Weights of a small GPT-style language model, trained from scratch on English Wikipedia: rotary positions.
MLP neurons of a small language model. Each row is named by its layer, matrix (gate and up: input weights; down: output weights) and neuron, and shows model dimensions 0-191. Each number is 500 + 25 x the weight over its row's rms, rounded and kept within 0 to 999. Numbers have three digits each. A neuron's up and down rows have the sign that makes its largest values positive.
Before each neuron's rows, "fires in" lists the words (lower case) most often at its 100 highest values on Wikipedia text that the model never trained on.

fires in: "has", "have", "will", "would", "had"
L2.gate720:520519456497502503478520487509468502500535499504508535526481508511486480514481496506455506510485511537503491498525502512483550527518516502470503444476530482490509506507478515480506504553548499500556507488515544480483509491492510554499520532482474511521483495537489484526490447506491537490485513545505467480497517479491512552550518506472494519521510541487524517501500555503483475464457490499516485495503481526501524461508530445458458495538485514486492519466506508494496514537507466500486517483501427527502501491486485495536526539516502498485509520503510543538486521511496515488
L2.up720:492480520538468479509508502484509480513514467447482513507460483498482474501531464520552453480535458531473466481521502474524475506470493483537525549464479457478505490445530516500512487487518499511519528513541527495551503503528521463513503530478499505470536491458495526504467476504507493510519496520469517486529497475457483432478482498503504479513527508558482526503496492509561477492457485471516461504527475513508503478504515507519517476499501531491519537487450513508477518488482528511466510463514513476487473549526549477457539490504502519516477504514519511505533499475525526522
L2.down720:497520522504492513473501453501470513447493526491494468496540478479569519496520532494502505536524519514489547479509521561488504530530502521500517471470535516495525497514514523522482456496506509487472493519467510541490531509476518516474459424532516492470484494535485453512541530483496495497478543538497487470472495460527496533553493515500490485496482513452488458534480473494467496484503524495489535494465492478491492517468488484502516518519470490520485501505535508454484498510525463486444531510474488493487557477478450546509498518471477502502532516484530508532474510507486450528

fires in: "as", "second", "first", "in", "by", "on"
L3.gate310:456488500494506545510518531491472500499462531475485497511470494480481474492513498516529536548487512440498498455514543497517507499481515554519507525468537475484556515499486489515494551455493516524464455474506499498493453563499504493478466504495485486503456484518511486531466534536476514526503503490528509523517511523543489460500525486493476511523510498477539539505485515479440505476517449523520521510522470468515497547496519467442525468492466485501475504487483475487494516515500514482487493539494456496444562518524549496568508499487476523541536514497455532510497470496503504519
L3.up310:476515520485509511507485487445484513547529500512503480476514503483529506523498485509526500486526505500477520507540500462480487489492538427424535505467528487568476500485547474474489524527482497511516497449509451558495520500505546489484513506536493475483473510496498463566454533512471520508535549479445548486538507496509548450513488522461521468495489509501469487535471497478489502512494501471525496511488518517513493500499470487507465460480492508497484480499509464504468481515477491499492526554440482493504495532463513505520522487483498485488516527457526537491527457517492483540
L3.down310:504527493506461523478530462558481503476462522535516497527491511496458490521533528474495506495500488471507445499501483513493520521525515556529463498528510448450553489489520525481489517481496503511492524555520504540524503470534448489524466513514506518469506517538474492479494496543513487500516467497555497518499528496523511564512446487507460530504515498511501504516485564496479482532561452502531488478502491467496528492473518504470507510478468487497497516482512508462494516495530483523440520531500489498504492510485541508510452525458504505505495538517506471504503508532498502493

fires in: "however", "later", "place", "addition", "year", "example"
L9.gate815:491501539534521549485510501499476474500509493547491501518503477545489516530481525522486453489507514513524531502516494507540464472539526493535532512537512504488484508522461483478514492531500478491516463469512448495555527518505521506519494538499479456526488564487505483519491551536471459518546533541484496502470489501473478516506509501551469465501464480539498484506520521525499520484562510448523493500503503510460482509508475515512517454497505545521440518511481497523480490475530465540504514477439494491515508577495451504498470481499527523493503494475513506526471495519511499517
L9.up815:526443475502498507476497577481490498483484460518461512539521543491518513489490490492515466480474510498482495479485547489495517511531500510489470485469539506507507450517505496499522432504544499526464502504520506512493461501487499515476457539472541465499526549504504491549483454495494478493531515509512486521512498470523550506506524484523514513508515478498482479493478471470529526474515523519526501511493496519503490544482494439510532484506465534486503469500503516478480526514458533497461553522487493452487505499473507482508518526496474475505529466487451551529477518490484477486
L9.down815:499519527530513496451538508448505508499484487494501486547488530508506442444510507484514477491505508476527523527486498496518515500538485474509508500539505566497482525509481455490506493538473475476491484494452485497516451494490505456521485534514554472518471557512481453473503485483479481534470524530478514536518441520475508520502501529514478491462446528498488490481535456488479528502494474532511562493496544486486537483526511510444497498516498536466510490544496474513440494511474480515523484471466511494492476488528485517521521501481502517475486509453473520527455489523515465489

fires in: "this", "however", "place"
L9.gate1337:470457505540508514517481526485478473535484480452497498525480505547476478515505526505491453478484490525528533512513505547526535460505543502502472478508494490529489479504508476489467497529509482491489490498494507476447519482464480515507479536541512513479516582481477477478482509506435521453501513484491501520481497507510484485505540509534526492522500508523483467483455505529510501467485519531501534511505490538529526498500485445513547478513469505475528500481451499530503523516477541503458496501473472472455493500469497432526484491462551554494561529522501515513455500480461498485
L9.up1337:494512505510527519506489531518520488458474510499557481536512479556485453463489522495528464489488475468475522493496531524500511492535535539498510507537466478496472492513573458507488510484528497520494478504488517491536535562487488515520446533482461507504483451513538509516514485544508439509530486488494446508537496498483505518488501508495542516518440479471494492492480505528511488522506500562543487521517508528481519509491475475476502506528488503468498493521492499510475491523476511519513460510464513533530471534494502514499461533517521474496530516456485501486442487489549518495
L9.down1337:503492520551502517474531517491500499515525464492474473517468518528502510465463494495494474488523532489495518518479471500482486517469474451480521486465476547513482507519504510481463483532492515470468503535471482492505497472522494493514487554530508508501457473532471563446508469515523463471474476457511478514499471512477516548511499510508489459479480547491519488490510503514479518489523458517473541518458526504535486523493485501463503506484577484460513510483462520460516495482551538516493529506477476516493450536536472543484494459530495490531496486541513541492495493509511495509

fires in: "3", "35", "30", "31", "34"
L3.gate1195:469480484473462480503505516443500477489484525529543477506500480488445511527491506495528519532534464483481502523482515476471534521499511533489533480505481457497482475521524478452463497498491516449508504493513484511502563496469528494495509492518486499483426502497559480497506509488510497528452508505546444502484500512521489531502481509508498510446534496468480502488514508496485511519510523533496504461478516544464509537544522468517509519487492518513493490472507505530529498502523484499500495510526473507453476514484518465506502521458509575537469474520475520494509447564521529514
L3.up1195:485528512523525461500471457510494437471511513536500503506459484520507456466534530510426492479492491472462528556457506520502521548507512458496473503514555501505522482515518503506524478488511533502535499491511509505497492501490451485498517513514493483495536472509489496485504460536536498531508521484510453505509485471505539494462488495508496513515493486491522477518452473479492473462485525506479522465516504482527532504510534499525509524455532471454537508544520530474540495512541484526529548527535480568489464522455510468524516478485493482478540477537505435535476530530499498511
L3.down1195:530493483513502484502482502491515512504430493506473489471474490472545512490466491515537491466520539476500497491484477493528534486478551484478515466469507554515526476460494489501485520431495470505485491505536525562470535478487521507483503464511470541494481496512510512493531491449465518521560504505502519523485539487464541494479499518524507485471508510484512484469451495483515535507495448480493479453497521518506479474491519506492505468493535525491441512497477518500469507488483493482491513476455503447490507517477472510505488515517488538464461496533492485492501530513499495504

fires in: "s", "during"
L2.gate1199:486476521458522524486515504458506505513451495498498540478489518512508515565476478490501557537552521440502501523561515501513506495474502480496518523477515531494526502493523503445488518500487528540484508549545520523507524531507516481528499491515518554482489523545465498514473464480528510524506498449499486501488490480474500518498486499527499513477506494522468518512485556517514523429466490508512531475460486489520524494487473506479517506486507449522478501497457519528520486495547485501565523499523540562461477503484480473512486520479496539492506525482521494502483464499462469491
L2.up1199:469476514484499523533531474486475503530519484515462518473525520503498500508516486471507502551474478525508478491497496512488474502449499451483517515487508528467508486494470522479453504478499546541514500521514509466485468560463480512468530521516511479536482495537463461482515496518504507459499494528431519510517486494547496506532512519499475498506418471539494494526468495531500518498520513470537540493492499503527502512478490478437484534524528442480504486511491504503496506510480479498508556516475479523502506477512490484483463512527541528498536537515452536486481523462475480474
L2.down1199:501518498525482487490481515511467519483494519534530471508475489468468440457526533519480521459497496502470501509501539513525479516496494485526470499522478495477470528506495456517535488516493441474473497534525497484510491440507466500562522456454510508472519492507472520493493512518528524540517476495548532510497529531498475491485502479511484497510507517467528527466546509476515490529504500489517497509483513536488498445485490495492500525543479524514514493522502501487460530491498525543493451504477500480488523477504473506463492534483469478499508522469517536499529520545534469493

fires in: "with", "has", "had", "having", "featuring"
L2.gate577:520471467508517513491481527472499537507506491527506525523516502493542526489505493495510490477521534523529494515510486473493472466460483494507550454502508477481489508518512503493525526500563482482560484505488513502489509487466530476517533526461493532448505479506519516502494535528484478498548481483541512491484523538540496468476479467497498551542544492506503497498509515511448534524509504519541488487489506535471550513524515475486491488508494440471470505469485527484464501489536502468489463497520476501497564548500513455491529437525485490517518504480533504562527537529467489517
L2.up577:511531544530496459515509547487487463485477422436475522489539483518494488487487492504515541490490462517548528530479499466512474468485493461503505485495499500509543514514523500515511470556490468513480442533495492523523471513531517519482495494547498519495461516493491545522482511563510485509480473485517535492483533473494536520470508506478497484435546459496508514505511514492547487469529485486520481523467474447519508467520519489519479518485532557483513543485507494458505504496524494469471491492533529519525509515485520509507502469517523522531486506489476492485517507468506507530
L2.down577:480507451546505503502488514459505484471554531539535484536535485496520503522526485513539504495542529549498455482510544462471539508525509538507503507487521529478470487504515514544506503498549478480519468486445511504508507499501524486483519510487457466496509486492486449488509499475445517474473520502521473454475470497508475506515509498494475475540484491463460494508490535515472491520479469494487500528480481506497497461507497487521511501500440463475489455528493508493489517495495484506495543483499508545544550473475497505530546550453480484494529515502462534510530493491479458495

fires in: "first", "second", "president", "third", "last"
L2.gate1401:502480487525448541469517543506444506504459493496485449480512478466449497528450516495538513527498470482452494505515523511525446489509506503534484566494528465494526486520495487518480443455486503504453477480507474477473459529503481520487512485482438491492504505482527504499477458512505459506479522495464465525497507476509497447470503497506487483520542476550510536514501520486481490480497494500525492459486465476484492507529498480491526480538513522494544514505484467516506508501494531482482516521477459544543481535503512486523477503518478493495543541520491493491498504480499494562
L2.up1401:503502481504501508466497487504466529487499521446528459529464518472526506537470507455510536514502443522478491494505473508542483513515524451484498539473482467490554504506509482512565468506479509503485538512504521489502514509480486501533505512560510518508503480539477473504452515501496492498547498506496513521507489475481469465499460503498487527479514471510501487482466504533449510495531492467469526469481450484518480500506538484445506500517467485491553516509543482498491499485498545500484482565493495536494477487473452470492512485516503540537513496458542535481514519443512547506
L2.down1401:498496490497530508528527497493486466505496526559508507521457546528511510502515506519492503499468561509514469544548437468469542494474502486468452479530461503465487498530488545462519519435459488499466526505470506509513518498525520490529470508524498505483517531517499518453521532542507487486473493494502516484542492441493512518493496504483462477485467460455463504517494479496539484525533499542551511444467521503477496506501548519507541435490500455489459509515501509491509508561497520481484532483500484478476498513523524502498483512517510508501524500461454470546489529533515477503

fires in: "he"
L3.gate1427:525447506514477516461478504506538492493514496490483498485519491477544457488480523503499447512512465479497503492509498499538468521500531515476499444508485492514524493501490459474462532535525510438498507525455474486471547477493529472506526521498484522435463470487493474502502546510451460511498503465514526505479498488501483475501509488524471510471499436469485469524493527526446487531477489465501473475515520503487519494520464484533456544521495432459493534516506482484461485479494504492469501523503488462533513490454533464511516531486478522455488452474485505483510537485491481522
L3.up1427:489498509524494499505507528506500513499526455472485499540527529476463513507523514484487540549505513497475518470472514533574476483499527508472475482496515524486504480516528523506517477470487494508512482533452469495524509525500453526499506468554517475483531496502526474527507486500502558468514498479494537530508522499473492479522512509493497448497506510516505513502533513472519515497518502507430468513501503536487519474513564493535512476501470448483498544518512458499523497475523466493514512467508516487499482521469520534500523480517462546477548495455505535430526484517440553471
L3.down1427:486492472513474511490465451559553537517482487516515521518462503502529541497473480502505494463486452520494454494496551534479525493503477487488481483506503532510483465509473505478483484520480554509483490500475500494484547482484488489485523480467526518526491476490479499496487547523484416516481507502519420491521472492464478503485492492523549540529515459528482483526472478542455533506483510513513479505475510444519464494503534544458457545482506480473464510501481557488483485507516509493504520463526475479494525515533512476482456516492479477498476522550487504551523468504531500474

fires in: "m", "ft", "mi", "million", "km", "billion"
L5.gate739:453500498516463530481533475474506522505462501491497510522489519519438462531510540516491501466478500490514498544519503465529509510505485526492465505475537491507514496550496509472492504490518479512478538483512573492544506538462516560508487462481490525540474515491503473524477505519505478535496524497468549542446505509482465505523514527520508497452515476509517469537500479513535493470478531522547512530504473502460479485515504482477565520513494509496490479528487469523510475522498475475479521457473462529490525509527501484502502477524481545484493471466476500516475476478439543496
L5.up739:476516533495503506482488466502552566507558478483478507503493515508511525511500521509521481493464483493496533500493471485503504513495507488459498480507533473514571508501480532473505512471526456504486499515522533522511529458497521546469460508438482507507489526461521484544471469522540477533511556508516492519497558525479525514484503529465460485492536513508497533563524500481559530452459508496492474497536497479510502526491514466426506547509525516517463489511520475496508509561501475482479484489484500548485496511501474502482496475474434499487485463478524493477480499505522472461
L5.down739:523505513537500468500488549521485536463516501499456505486509517518478505538506481504527515494485542497458508450498540505462485452469491486511533495516526496507435518433518466525505495480450533508452508515529522491492465486495516499504496492499461509516499502489443506506516511509481469550456479516482436515482544511497501476495515521465486519531539501502500512483515496497499489450523449500490448454492509505528518506479486462553534478506479541490514485514513502490537562519495459457457498513531525456481530472494467458535467506483508505482524461522482476495500515546539480534

fires in: "3", "38", "31", "2", "24"
L2.gate1466:518506482499464494494529493504475489476461501535472504543490465494454497509513534462461480492534541526496482524469551464513493496494484478517505467555453518485505559511525533485509537492481492454525482491528512496522510519492544515485462474448493540516490504484492524478472468507529482512496506488540434567490446498532492496519466494486526500489491483484498493542487505483462462476497511483486470488498519468503477501480572493485466510481511506493493523487514527526517528502582474484501518483497494511467536538509544490479516511478511493517496479507509496532541430490516514495
L2.up1466:511489498560483529507492539496423533481525517481467520480502479474518524516531511497492510496528544510498483498477486496465511501498520493550464524503467472495555499482500536486506510512503488500536510521513480488502479495487516479518513502511470516532464482506483504444465472505522483515480520491476519507486473503483502518478467501466491551530543464490443466535521507511500515507438525481470450473547471522457493463488518487490508504541491517518512515503497480523499477495513503514526503496505508510502495535504494491456508460534526506517528513525466471521441451474528493502
L2.down1466:497517502466494465542505519468486490512519513500454510487487484516524515470503538496471516461482481497503495516462533488506513533544494492453528502501496506506519462507479496541502475476529535505510484474520535493514490502476470512509516524489505452453542520524498491497493510505461516502495508500488482433551516465517520465504494469486468491489488495492528435517467468476469506536490507544516518560522506502521484536461484498503487522464530535472504489476540487476534478471484522507525515524484485493539495486500463508503498517458468502479488518467555512534479514516520500436

fires in: "in", "after", "however", "following", "under", "but"
L2.gate593:442491505483472498518516489463526510477494455516497502514500501502495519505471528478553502540489503500475503458531530494537518511548512487481478492483509486511448480496516519491505491496504466514462441477482496506456519498514549491495460475459493490500506509474528477482455503490485493505540497453478485494497533506503529467524505504538493533441511480510487544480494551529527500494496477542491517493460495496486474500548481490479505509491440526520502520505513520503498527489497510504491521519514480529481450548470519495524500461503543473452507523499535484451540470520464515497
L2.up593:521521516529516544474503484486511521502460528483495494521511497483545521470537484526511499465504474557521507500512512507543532458478509494516513525482509489473550531503487515501509507496535502518525522512508490506515491423527498501565523541543489518466545532449479508506509484523492519510488520505500491506463519524445487489514522441504515493540540487497489470499494450531481514528497496452509545497493472549491551494451545504527488526517503477501538498511534498527506514462507503486503477523490484515485522493495517496491522485500445463449510526487540484533524499481493508528
L2.down593:464481489502490462508526494483526523489498472533496461467523453512510532494454506483561481547491469497460569469492509480497519523493518521496437461510518451512477519460501476549492474478470504510485506449469505471536514496501531536493510515474503463494492480474490492522488533478515464468486472481534442531520505443515449502515508493526489553461499491515512557474489543510505481480510538499500472516486499527486488492515498491483522487481481522532482486526538520486488489546452516511473500502497508498494496521512500508482493517505502493524483485497456507535488487552498507470

fires in: "he", "she"
L3.gate296:498509515509540497540489489525504488496490458515498510533499484496459519468476483473489545527513518481485514488530539528505470465486515534514476515532503510514491517510450459503518515501475458492484490491517509488506561457497463527488496494510528498506505490509547479521497430471523482511491515485548543539520524455502502477528513528508492481504514521539566513502517557503491495505503528491472500503529460520487528507518536416479516496462498508499484498567485486498528517519510448489492506495513483490499503464475479480511523528517484534501502512514502479469529472514469505515
L3.up296:502494510489518486531491514480524493500514495501470482493491482447474522455484517495515491515569481561485488490520504472527540508493478491523509474477509462476489468490497533495457480511482522513515522491485524495485525476504505533488530507522502503449449486436498510521502538466512488538515489482486447532527508536499468502486515449493505491480547479509492562488483510506511490523463479500446512483494493519499514472531467510544473527487462504509485484484520540501524463519509528518506477540489528473546502480471512476492455475520498482456505543522480495513496468530480523524
L3.down296:509466524477432451516501478510520502511478485510508503527529486523523468494518507493519511493495482504501507484505538513537491465474513482469480539564532498503473536517433473499543491520488504483562466521478486502513496510472509538506469452502496487529493459476477504527486458541523476534470507527548484492515501509525506469508484522506468497530473473529542508492489565505499514464504483485485524493516508476455547490519496432514534486503471518484495519469535502479517493478471484486469504514502468542521549522526495521492507535499449529553543527534543459499481480535479484495

fires in: "it", "but", "there"
L3.gate982:489496546497491501502514501544516486530514494509451472547522496417509509434467519522497517504449499501484488512538501492479505452488511502465497475507465510538514511473504512467496484528508494499552473493487498521431477503496516552536529509524485496522457492494488478544504505517479527500471537459531473520542514519502470476544496511483491499520487490562531525484518465464513509459496513486460458464500526554483512471527510488490515510515466520453467550509491488529492528517483519501528499489499467483488523503494469494491491482515476473491527531542533527515489502505462502492
L3.up982:508526510496441517522496477463499510483490468498522497541518530545500499490479509546579468497515482534484550490503506488526515481505483502525498490518531480466505531536496531498485489480471486494493501514482506544526515464534507514485515567494469484468477555506518513527519511511505545529552489486485507500507464481506522529516466496504497521501521520464481514493479498506479504476502495469503494546505510521495538490503452469511506484501503500498509518493484490512562519454521501523496456512490534532485521461491505530488461524500491494525514491520536465501524456511482462551
L3.down982:486484515487509535496499543498506530519520489482520476476556543479448439541498512530521540489473553489476441510526512476464526526536521517475493484507536464536530542486515505508532412503524563507550473474498524519482507502515465492529529508483477495532526485504508480521463522494472510471504516505514478533504447490530467492515491508484477537498468511504528498474499490464498522480499503504489500495466500493500564570489523470502490511468488491486507485492515473548488505475444495507467481497520508523533537485519480440461512501468468512519532508474478481511506516498458505473

fires in: "and", "but"
L2.gate520:485508502493484481485471512456493474508540491470482459529518520503464496456466570567548524516454519473493540515524525485514514456502471471505557517507489471516503495510483464498502535518510524467505454446467520489495502516509507506538543542516499496489516514482504533511497537565512482529554515461471497500480504489548494465546472472528505505474533486527515550477530475466520513485501491484518472464494499545498496531491513487506520505475470479447497503558516511504493486514479506469497489525537485472513500503497510459489506488486504495498504493505509509513506503494476517493
L2.up520:513488528453496467467462490501490477504502543471473500518475521563512504449488510514492507499501484510486503496481478497559463507469471508456495485444474491496481500470493490452516492488471503501520557536498527476512515550517555501524512520522510516483489482450482473497505523508470517496556512520494468537475510480514518479506462491501492487548540478482504492503485529505536524476523480470489474491547504514503538492516488499509459532532449497528497511486462539475494496486512487489494516479518518497491479502494447481466476472495525499466496537512524503500573522466513532529
L2.down520:474514493502482479539514539516520456503507498492475481500532521466504486469454454520547511535485519530493485480541504472527527455502477499513553484466523491522473531550476491539508513504532494521505505456483518536495520489501478543519506535512479505519498516540453522457508537501514460468532483462478472525483514491490500477536469518503476487512531490516517560501477533495446500498511478484529450478472472484526492506511460491484544553473510527498500544543491490510510496504525510493509482465490482498462502531536448487480541505464516476500504476498509503524480518539445479470

fires in: "3", "30", "38", "33", "35"
L2.gate567:511501527519507491517532517477466520549510474468473520497492475509465518488515494469513490488535458497497508483490528436476532498481516466500525494540498456468494515478491484466502505476511533461526455492506500516509534473475483472481475523452480494508507515532500497537463480526473514519519579522495537514505481514507512485510471511543489503542520480510472545495507485487547489490450489505489490477508522507489489461558508475504502502503523498455488501531504512487490470528514520487528503483501524507507543469480531460464495461458488495537507477502502525518526505481509470469
L2.up567:507504502526544489452445530488502527528493544478479522461497471477480481494496500488493514534470501531476463540481491556483488523495507463547525509462504511500476494458524519506510500492563513519511516477509453502502455479528445479525527509532460493499500469510527485500496499506475436471463523511522500474475484527490538501502513482498481520492507489539522508506510472434539502484499496499469420462511504536536519509492510539519509500533504469521541508530483521527542494498492498452484520502520508456503459460465533469503478515488514476507505501478484498500520490531493505494
L2.down567:490537530484474485552530477488511503490538489479471478485469521502501504483505504509488517466487489510509502498499515484504550486514548540477525487494518496505510476471481438466495499529468502490506491500517510485440513482477490490507489491475479490469532503494533473467474503459477570478508533520508511507486506451544505530529458481520478456473541518478497500455493514505512457489509512475507484516498515519457477526500505468500476501477519540546480538531523528482498505542475502496506507563463490500514514534481519500531523531522482484496472469541465524468504516486525508464

fires in: "m", "c"
L5.gate1243:512510491521528542463509475525478448510451510498483507523508501523444462505484541493520497488514506477525513500525473497483458508498516476524518441497508520529458479516450503478479512484515536525538506534504482478495519480496478553485481491533479519502520550462451440509515511511467487524501518548469497518492513513470465510514520461511516480506477533524467448541488526468492537470483555480508495522482517503480471499484504492509524498481501482472499474533482494500515515526496485502507531488470511509464525498537543497561522531482481477490447512499447468545475508504475503496
L5.up1243:504441536508552512486549511518521478516464513537487467532490507561513534499523533499544556517491476573487478499570486463517543490491491489537503453489539501488513468515498485465490500460490495517530508509554507523513496486496478504492547540533476475503495539523544518490494507528499528527450498539539479534482529503514521536515523500493481490520503554490516501503507520510502499543504461491488516497520452475498478551466503454473499532494527538513513506517471501514478489516514520502512488535505485482507507521492489518496526478471574542498500479535487488514474471536518461489
L5.down1243:541522498513535506504492496498501539487468542475474498477470488516537484536488484512487541500518493477476495477455463506539516487489509482549472509508538484506522485481472458553452518506480522539487482467502522510478470520524527515508475524494455481523489479488484556506537487471485510508502518490505484481506540451481495535538551483507497503488532519520503507500498517535461490500500522524540513461501510515538534503482454503488522474514501500485486539512496518486493519523463463499543520522559505531504518489463482517500496511511528484519490527543501533534485520528534489505

fires in: "s", "hopkins"
L5.gate1367:513522524486509490482516512539528491494503450477488442485483531513467498479498519463560511482492492529483481499503487486489491482509473487465502487494492511490490512501503429507484496521501501460483486519495477545512474535471477481523515491462511523519497492494493484560510546547492491497483520477532473519507518492506499525488473502532492507490462475500474482488474526515457513473519477521489494449537535502502489499500491445544471511480451485500494499493462461487552489512476455552462485464473507502499476512514499478467550449455497502556487502512481520504532548455438474489
L5.up1367:481504487513516527478483516463542551533527537484455470457495500508506511493483484502503487520467501511501537510476506466508489531502490500521472499503472427497497525498542483538516511496466537541561503508492493511529486477458458510494495471510520476476491512487510486531543503541481428503546507492469480509474488499522466505502456492496512507527487515493507515484474508520494510499494495500478495472493510509512560518483533547527526485488548480479480527523511512546473501464479494510481484540541531506542495494501536486473507504481480468507483511498478465483468497498470493465
L5.down1367:495491496503497496492494509492507516474518522540513498496488502527476523472491526523511492523491458517523471551488482477539515490502497486485565473559480522481534489524469516506480509492460505520527495517500464527515523516467504507484581515497462508591501536498442503466514509485484557421491474497536519475483493515510474481467448486481472536472502491519505508505525470475500525494479500506504495491504518491500532545517473510477460544485477518507512451448537494499527486561468477493529505509559500502490485497509525457491495499486509479477515469497512490517471495522520482512

fires in: "he", "with", "they", "in"
L2.gate474:544519466487534492538464494500496501518497495514480497476546507469479503445468513504520477495451492477503573479556514531508468460495477509439526525490475467460475503527491519468504526515505514476474473524521506514529476513504489489470540489496552508463494512450551445510493544512464499513535551511488518532515528473511524443530509475507499504519537485540534521516505490508513500504493498505504503464468489526489516543509495474511527509491528491447459517512496486496526512497480501514501498490498480463485493503457521483540524499500497493477525523521532491484478512492476505519
L2.up474:476541522488532460517509504454498518474531514526506521495503513499487487469504511540475509451514513531513512491451474476514478488512485448488478446504537475496499471492478524490523524552475516495488446477515521505472522477534543469491500507516475480487507468460459540524502548514494509483496476496469491507504509523498536526496446518500505492490541495485444490468472466484538490484501489508515440512508523504496545494496470446548466491539457468482498539513504536463462496494517529520475482496516526537448510536503484488517507531510512500555515552472485565473519472474506522500
L2.down474:530511530483463490482523557475510477489516489552462439480482511453469479481460501507516475525491559498501496496493494475458538506477513473509501520518478480516480530487467509495465470478527502534469472498511500465489541467460498528540541448466474493469480484455485491480533482499485497476460506493503479498503487508491490498516494508542499507532535466520480521529504488502502509462522551457500463462479497513471538482536524475473529481545474491485445494483495522522508479541520510493524448504483469487495510528512530479531507543505457533516523492505506517481569470495517531499

fires in: "3", "35", "30"
L3.gate328:463537509491473502486499480423498510505465494508477521518539475468483538526495477502559473534551484485467498535506525486471514485505503567481515505521474502533502484509487513456502507479487522471506491530491528504526496511483531489485522488475479502487470471444469468536530501495513464501495502452533491508499519494515515536458500508464485516469528464469516534482460490498490490488487497518515507463481443493504477477552502512483500528483515514528482545488465481534519527512489504491526528463445477493490483544543511453527460511469483570496483497497495450507504461502490485477
L3.up328:557485529531502473482493471507490495552523468489502485484472475528526567506523518440456504516488459490496477528515516489506539492506489512551505491488483514505483511510562526510505479496476521499538483524492467484488479447498509473527493568476499505506477526507515528467493472520481485483511491504518496528516504496485452471524520494491508506485495514519490501502529481492530499500509535490532463495518478472514487534485556513513479544456507514492544488460474490510493489499526482506507538528510467515559477515492547486459537487494521520503540494553476466540490491527538477547
L3.down328:517490436467512501549507510482525543473526509540459454532469524554493529477499516516502487478475506493493490489483511483536523525500528520477523536474491479499495553488490513479471494470445440510496498502516520492529546500495506536504473503475478492497487516486439509469521546493503506532481481512518529508512516499487519497529488491446501492497518498481500527477496488500517484486528435467445499523518527483494504472526530530446528492490522534508493496490491513517491489496520510453548550528471488472456512532450508464507459526474501508530487500518507533438545501496484486461

fires in: "s", "these", "two", "its", "their", "other"
L5.gate925:548504516515475532508538511496488504511479496505510476528533507500442511459489569503483504506538473538492518508519491511533477492479537491530503507519512502467498485487468466482516465502472505458481458497488493501501494501484487466518520523493435510550513509475486482510482472549485538522516531471495540524461538491472491511522532495513553528509469514532517539452478492492524503470456476487506501481510476540497486483533495468503500465504522520485472534516491495516493482558503507524460499517486494448476486494494500485514514479470502538516529514463454537493509525485474489468
L5.up925:525533484528504518479492533468454482476544476476548491461485509508461455507521525484505507449494496487499512519519466492480505535527507522444487531510503500539470550479512506489512458483527517535509529522482527542515524525528496515478506504553506503480462467518500459493493453526476518486500461535516499483516500488528489477475480466476530451506486541492512480503513559520499488481491509526507505511497513526521508490508486499492467509519485495504493524477472474541453503526488501553540491520498550543489471472447515467463492478539517508485526507480494506489490511466489475501
L5.down925:457500486488491499499518499496556450518437477501461509544496555504470493502538471523510470507484474511512497471518487514535465528476532495491479485518481494476472482476501479501497492472511477468504551498493536494451510484489486529519538522473508479551479480494472541495515480522483498475497569498550508505507527521467511499519485516514524462503499476521525519470494536489509493466528422448540540466485480526504466541485514539477511532509516501473494487512526520527505476509477538528489516497457507483468532489489496549513488493483509518513507477497550490502526534497448503488

fires in: "and", "s"
L2.gate997:510506505491525534468509509475482479539482463504510494489495504497478505520486526483451491476540457465461541524493492493488455465475505480496476495483502465513484475502546475487501498514462524500495511486539547480503497533555475510449496500475510537475484486489480470485468512480528494518512533508549518502451505458511483510454520459532480502472516503522487553545504525484479494485469491504493511497472455567501494489488504518486503541475505463473452503523456494493503436480488467492489515517517515560467463502493501470470473474466520473475497483512481482483534505477501537487
L2.up997:472461515468534526547487471432481487489530534532479481556478523490481495442489507504504497484437451548485516481512473483486538507480521481472517492482487547502511498502475498486498473500517475558534521523510503520479519468492520487515512494462485486520477514504515511514483555490474521497468536522509531490468540510498523540535540488497513499508517490460480487453518502495471542523482490488494498512483473500507483599528525490484450554488522490489469508502492476469500489520480504506536485526490478479489502478470507526468516494508491493449468493486568482512554510502459508514
L2.down997:529502485502525459510492510494470528501507451525441479540547513536516494494542552484462523511528524466431524475507502517499504509564506517517489479495485475564503473537514512500519494497487480487481500477491459483517503495485511551492492512514467506515496513465496431485505518484490486515477492536527505523521526455519524500495510535544475492498524504532504496514539559487486469487556441490502514485503510467487514503443484461493522509476485516495487529494541527488460536468527482504477540466525490454458496478541484481505542494463537491516549526507502508516522511479534517515